From a checkpoint of a small transformer trained on Wikipedia.
Size: width 384, 3 heads of 128 (1 for keys and values), MLP 1536 tanh GELU, 25.2M parameters.
MLP neurons of a small language model. Each row is named by its layer, matrix (up: input weights; down: output weights) and neuron, and shows model dimensions 80-207. Each number is 500 + 50 x the weight over its row's rms, rounded and kept within 0 to 999. Numbers have three digits each.
After each neuron's rows, "fires after" lists the tokens most often just before its 100 highest values on Wikipedia text that the model never trained on. A number after a token or word is its count.

L4.up839:433521468490424559487516533488411540489461544548556441518560564428523552476505494423515535525498568535567567586482455516553616418417534488471514497403530470492511486477477472489488647562582430476486445486430521473539556481480541475481528530486441483479539466447540535507521453458488421542407481486593458475508553491546462565419532573479511418531499484488557483473449402457513500506435
L4.down839:537519523509529436528506536429477454514505517425476472485511523446548546479588521483503428563527497519488454489536446540554472503445480473449497515489501508530603423516464474498599614426524443589464537527536614537480569496611469482406533503480530568525397582601600427471443552496507493359541524490512473458491467532491510594414567407494520424554550448523442545622390506530547547441551
fires after: "8" 26, "5" 9, "3" 8, " de" 7, "e" 6, "9" 5

L7.up1316:464477480561442479576489507429504466466488524473623560511451536481520471464451515417538522425540525462506647466462549491461557570575513652518482528483498453548425496572496480513407586523471499468483476560524539450540570449498556515597496476519444437580348473504504556542454484502546339493541440415580498439469420487393471474490527576544476527533413599506469581478478454502553495428519
L7.down1316:519431562534419479452487444509572472506532447440454491463530484498485449453550394420497546508530599484543513539541560550540502511556499533566514520504529569545503405505547457518537524488454531554490490486489580402495490536495510471448576549499550527447480509439511480573494453527551372497503498462521431503510521490512378451455481562599477504505502379548607523460524465435527399498558
fires after: "," 43, "\n" 16, " of" 9, "=" 8, "." 5

L4.up671:524503456545458560527512547437521529526565497498502578506438468571509409477454536415579520502517495569488493486502397503553477487471501517403536492509488425492526423553575513468566447540478502473564571456427497496563479495476583545519559476521512538503520512522515470529502551602468481504471499541414444486480456570499537570532435479458500459545445422525411430608494472510498435584532
L4.down671:560511569503518518534523437411552382478494575448540518496470509465445483502504569493486548507403594430530546474567542468535517553428534575435477483554442423527453547479575452571569478417470415531501495400565465469478566535529509491427471540491461586586487504562475544524552480470487566576512545519571533415516430470533541494357538395524544501469508471492435496550507487503474543480502
fires after: " " 37, "0" 30, "9" 9, " In" 4

L5.up1145:480465549527513374471467420418484486521504456443536540559439497514443473519479557504536481545475404469497506505505506475493422431558449388490493644447488454452554453513534569457564474545547440484463540524531419508401513560453526471484523493552535538424512356437427476564556422481508421448462482534518592521548465617465494425495557518488503494512493567561419522487544464430438472485520
L5.down1145:521509526454590491519485516506444554520491542423550566497458457375570494507596506545461561470557536567511440509499482510511471588378521536456528515428545535502488485590397543492523502488574510512498532412459494540465497538448478493476508454517495481475465603552453443476484498532481552448592493455484418453474497467572554478457597445520568471654530502527574484549502568467527621475510
fires after: "\n" 47, " Mar" 8, ")" 5, "." 4, " Pos" 4

L4.up636:576497461398457528471464437505510529500444453464486457500459547531429430460451510497507483558500532485602481536439472485545541601457550540504495450508565467436547491409514519434470448514469475541465607482495421446510572480562499442575450461513489522479543514523515418511564447498524509452464448464541477505505459444465541474450496478492526495562471486530536445546513500357469405405512
L4.down636:537479465483547486561453452590520547569449542565524464573495498575413566539524483428439509529503497618481502457442554533601484480546576486515470513574471423548478515528501485476514482442420487545467509458502497542531484464536416548500499525417581404431471528522485537512480461511436514509518468411450417652536504560447351527436487563481538494529494505475509442544495455470516509618550
fires after: " " 70, "1" 12

L5.up948:609593488458602517490462550550565385460501430530505432497415477550515430505464514547566518415568516452533505533386520479597447409599571493431532486530490628471482486518495533461518414489541461593419409497588440475540438518520505503515478463478580506462495464539487476574566442529411522593476536544469551483492532468496633558553526515410555596466516507509520517496578534486485536525531
L5.down948:563516496533501486442503441558464457521459399445478394485495595467488457548411473502510549511452554423539474469460434526499436433442508482395438523518390472448509557563539494452626434659547554527496541581447548478522471575502400560524435429569473550502497512497526474465512503580463562634483451461469550495560552499566607558579498523420356495570465496558513474452529498526587582540470
fires after: " " 52, "-" 22, "s" 21

L4.up524:521498536539359457432471506436484426519548573442589498447545565408491396380491470443523574488446436460483387558495536382437549499524499482582463610501519468474479534506530434572457439580493532535446451520558442486557447486476499496470519536495514516544437500434568577383535465444557521471466467569514532436519428467528575480569514520593583520445486617446504500538474470566506490445575
L4.down524:511458498469483508538513529452533528442579541496379392470547443429460546493474596556519535521550481490454597537447451480565458519512502505467482472578514579536515522580406580459538488468498555520427533496453449484526595521453381446504542539447456584548471462500458501532403496500499512466505588499472584453474480541493512530465493439409449502407545515518510499607468529573439435465504
fires after: "\n" 34, "." 28, "-" 9, "C" 5

L7.up680:523534532465562464577481447496473549482503397550519399520497590579407500433422505505494581600450473536551535453457535487565506495461443447403571511476545542460469506483461579550532494525476495539525547558523526493520568527469522564482480577444476475531576552573521466463589422536492541495516455459528526447509480478453544560505465400568568426453402557500464470500456437530454552402496
L7.down680:432399536479475522492494474442513502608524451593487474510526470499507445546532533507485481524486419561496565586445445444458519570563504597600480501605508458446518559430596537469562617525533480471525463474509412440420458528508537508522453514459610515544571439482450521499525516549537482439479567504474496489495557538445368524519448487430446467478511489497492567461562542494533424560526
fires after: " |" 48, " " 17, "6" 5, "8" 4, "4" 4, "9" 4

L5.up432:450494436498548434434568407493522421477417505527449539506444439576519427497467422549502560539512472463537498507543468540476519510538475466494546467461520489527481520535561485492421485390507481447507521541487474409538532419400503492497543481473499548498506505528507594442519448521527392477589401449427411504413526500486521547475439452450519519497512450530568434374509499506549492585434
L5.down432:522580570483449619559458541458514500541504559420389617540513450497549501499519492351463453443464414547483456550512546570498621515581595549400647480579548493619520554457460499465597559478512560497482640431550563482440415447513518612543553474503565515540475479462535508474460483510539509568554505475495440588466514471488542458517524526503510508442479500418549472470497535488412526519520
fires after: "0" 21, "2" 15, "3" 8, "9" 7, "hi" 6

L4.up892:522553564397522480477393530442431456594533397532435509503513488513510607421490483522557572489495526521481432493568533520516540533398574487446524461452476475454551512547460466484568473511420416491484532505439606477472401582501425526529533413478492397531525530493539445460471519440495449483456498533434511459473523483507427506391540434481470526443428514578579400581560524446551469489514
L4.down892:420509530533524532561502473398490409457546435564504542436419562536524494415599451411549554546459530544490446437544413451505485452587473411489407509534486504551484472555459513409451484492571580518587463506492518440506470527418531481508439528488525449443462485525524495601531511490510502458465590547509541499515512467486493447468544476491574522469540486538439522443586486494586489439540
fires after: " " 70, " un" 7

L4.up204:552477410442412450503477485498550554481470482392508611478533581509449449362530594478497540547560411516573501501533477506440453484497554546478480543520544503450478454610471518419506635545463529467491539509540558525423513536460470557475529486483517558545446492467468377521602388461442426510581514442501499508493466574547470453487510469479555482510420480462452569490472486425536441576467
L4.down204:501445495479364534558448538468502508506484496478573505420458522495548598539601504511451551505538504504491425406432527458511535403516452504570488449501483422443557512426418561515479569475416477517567499497583500587499548515534508499487518548482527512513563569571516547414455558486541445530433484440485617470451575530556516459474526407554452487524415433458493529606486519414497505520539
fires after: "\n" 81, "." 4

L5.up124:454579492439466402588437433450504475510507462527529617504443497516474450585466655515561468532502415481500497492411466518530501385457477520515480569363585437570532483530438548490552503555566466563515475521508493487515461527489557506442457484547593475482534468404484503488513453462540432428550606433548530456493491570483560502456606414498528487452526632403459491497515467379588510471425
L5.down124:420438492613468493566497463456489542496528507417543534447476505474501483523532508485534379464489519567570549401499522439514487491496480497527470498449565506566525528574503528531499471432525561559492526574525429548465442533554451560501545472452521479444433551472447493498367413499530488468578507487508470478421433573574442550458530444539504408605559578483475522621462496515603486551532
fires after: "\n" 61, " Party" 11, "." 6, "2" 5, " |" 5

L5.up1227:563530492527516496533474474462464509565587555464441480420604458475451491476455472635521509545449504504425403461545509557508411431493486514500501560513500500527570603594483571486424488529374509514352533582592525534511471556483505514482556512518431467584501479442493568494316440496468373522485545487449467456531590527445431552468483500496554496531456535437485477503554540375481514531451
L5.down1227:479586478473507544513533505494520465508539515423565473526539441533515504470528457421463500543526539571513367498495476453413555474498472463546380493434548517516613441498509464492455544576549437507532359519507504475505489517510484504459576527503565477570474495537567574517597533573554372485511541538516436573412499478422515513374539451457486465484441452599607571491449516466454460522389
fires after: "\n" 93, " " 4

L4.up1401:445572537486555548463483501495494505546456458493565458426581538512479551510549553467463601477579444530602468434517466510586571479435521470435438503523435408439476480588447391452466533481507512443469545462470507579505429459510415558488512472499526452461560641452531458457453534562429571517507464490489508505454454432433606548457553499448462552542532439538531439492472510585465532615582
L4.down1401:353423416525457579457534480414420532561465418503346449421524428523482492486568501526504502574505441433449464540493509472454523466452496568386447469553525425562527476486429530351519561571493506540509489465567508524477446556480522561569546489589552487512490600541577447520514514482450467537456565527465515494620425576441580530469472547541508515502406501473493616506473512505538501519523
fires after: " " 53, " un" 11, "\n" 8, " \"" 5, " (" 4

L4.up1292:544521547508512544438472532537527531569545476435527454622471492502448575493484423583521491549506453591599497561490675475529524530535477507535520567561586496516445590525447493456501456491488523499460467491529562474558448463471407523610443536472529455493523527522559528558566507540440549497592526526434472448534504451473512499531534422523527489393431509438479465499492490568474424523472
L4.down1292:564446515482583384514571548433523509463538575596562408426416542378464508548452509554556563486463519488530428485570398556511530442559477538499540420465545559542465545537578483479478466452483491446428449428493500460566524469590505491553574544457390494597484455576568476445491557481570494576497438419523504558490528532497370521530575499439512521503440526470496515445587496537475506452548
fires after: " F" 24, " W" 10, "F" 7, "f" 5, " T" 5, " " 5

L7.up825:507508420479513455421513475462532534490502445422459410495527503466462477506472422492530532542430599500376515423700506529504462560544413423513504411506479481518467455588488475507533473529561473487503478530474494519520470502431489511484515474470445562647417448505562527538476499505470445437525463525508443449466508561429494587508558505451503424478532490536529457438499537525530429443491
L7.down825:476403499563527527515445520459506383428494603421523474540557530541429491454519522471495467475539411411522623610377459534525403450556512512420452551422505569422512508423549618426488519542481501443531489481539523492390493498504462553513528525512528510510559516505518597554474411438505442563490538542561454547503476461555480475501598540484481528547489508470484461559573455558474535553465
fires after: "0" 34, "5" 14, "3" 7, "4" 4

L7.up563:509412474442568480549444553593513542474464513509503467470455519563515558541549510459488461476488425491515502448472522524602495532465523521527499568523585406476444571541482506401498449583508550465504576477485394462507528497520535514533500493421552476503520436552468553498516487479510576452392523455522491515523456461423602538476556511466521498519542464476561538465450461429443458551444
L7.down563:477455495491556512514567542453415483570476579408494527491481443410562554526493456457476422460504491386466496475457562521578488551465491495478519450561497464526431560447558520519412512578480469551460392541563431466539436480490443441490518478428473507503520439500369459519559594513449555533540494492517559435518520515502496497505495485483514471482508467505516462532534476419483595493509
fires after: "5" 17, "0" 13, "2" 11, "6" 10, " " 8, "4" 7

L5.up1326:526528486386608553416576499479443509560547525490430463508499447499445442525412513499511465556525480506416435533466564583539506498454530486486440510464562517495506415496542485481450555451484463405470545442514536613534564462551496540556468507478549476430506498515564540534527457525423633448460489472574620354504467414542530489467444523523496572544573542476555528369518474498392422513522
L5.down1326:522485531518600480553501487482503520408479474523509520571535518435436445420410495445475402492521523462386463537466475511502481585483563664533533487532487480500627489426454481493513496481465459513439515521510486529652481527529465540550462550501501529577558468480515455566615537571390532476468492515456562505526529613501513521527479511504505528450480416455510435525511498502515456398493
fires after: " " 58, "il" 5, " Du" 5, "l" 5, "ni" 4

L5.up225:415487560519453529486558531497478487493571563552498518557497538518549465588387509463549528501547472496492586532532463446574461465455518551371548391431380425461492447503475427497651565553357429456526553500494530413450501497491598431489518452403601450477547532512472474522478419555526453539492531532456565456528509500495536435573523528529493478523530544456505514479596465449509466482467
L5.down225:458550466485507479455518528497562559444502429503499475571518431426435482586518517453436538472561466479463475520492485393561559465516449444560532404403531515572532465472447500534570517535471455502460473437535487590532446464468451548551498571432565611445549504550441539448552446514584378544386532521507550488505487456462456516454493567416522483460525490463524487442496513376513553465569
fires after: "9" 25, "-" 16, "0" 15, "–" 10, " " 8, " En" 4

L4.up1435:522468538431456515483436572417456589602479530382551417473483498469455459486484529403572517428475543525609541493482495463560461517503538461467499473475563485502440503517446472458457570574429481448496514463511429448483530498421488526478486527513502411494546506411476521517485493419553431472548430509434450430388483551553557459411607460543509531526550450504493500486485452455548396456515
L4.down1435:590532484549476514440498503483482458464559454518519507455597510527434454560620514497516414347394390502454575445408391564486465556507537407557486578413499509414446579519468546600468511440569495484524483561523489507443523551558480574489567502487501431544460522597472508501446430592434533418468469539474496570447503543526492581493538463494499543423560428538471582517528492444550462532488
fires after: "." 31, "\n" 18, "s" 11, " p" 10, " " 8

L5.up655:417567545467492508476446406577474468471438515605489525399452454533502423555506491644525508532513456384497512566463393542575555433465477533417534558496404510398555564518544535506483491480594594513478544527565471493474565470476472512589461468530510472531588582489475499498502506522489462513440517477455492453539515520459413570516551581502550611475486442463514480532550577537529497492540
L5.down655:518587477402510548608438454517507551536435445542475451430541524461473436528533512581600463502492525533479515583478506532542548460518444515375528501530496514548581561563454552501466494472533460465475498475435567424424502486537508494492445651502612496537531534536438476539562460491423474492449529493527494519518526535483378581522492557424504528507411459490509530554416406448451496538519
fires after: " " 50, " in" 10, "im" 4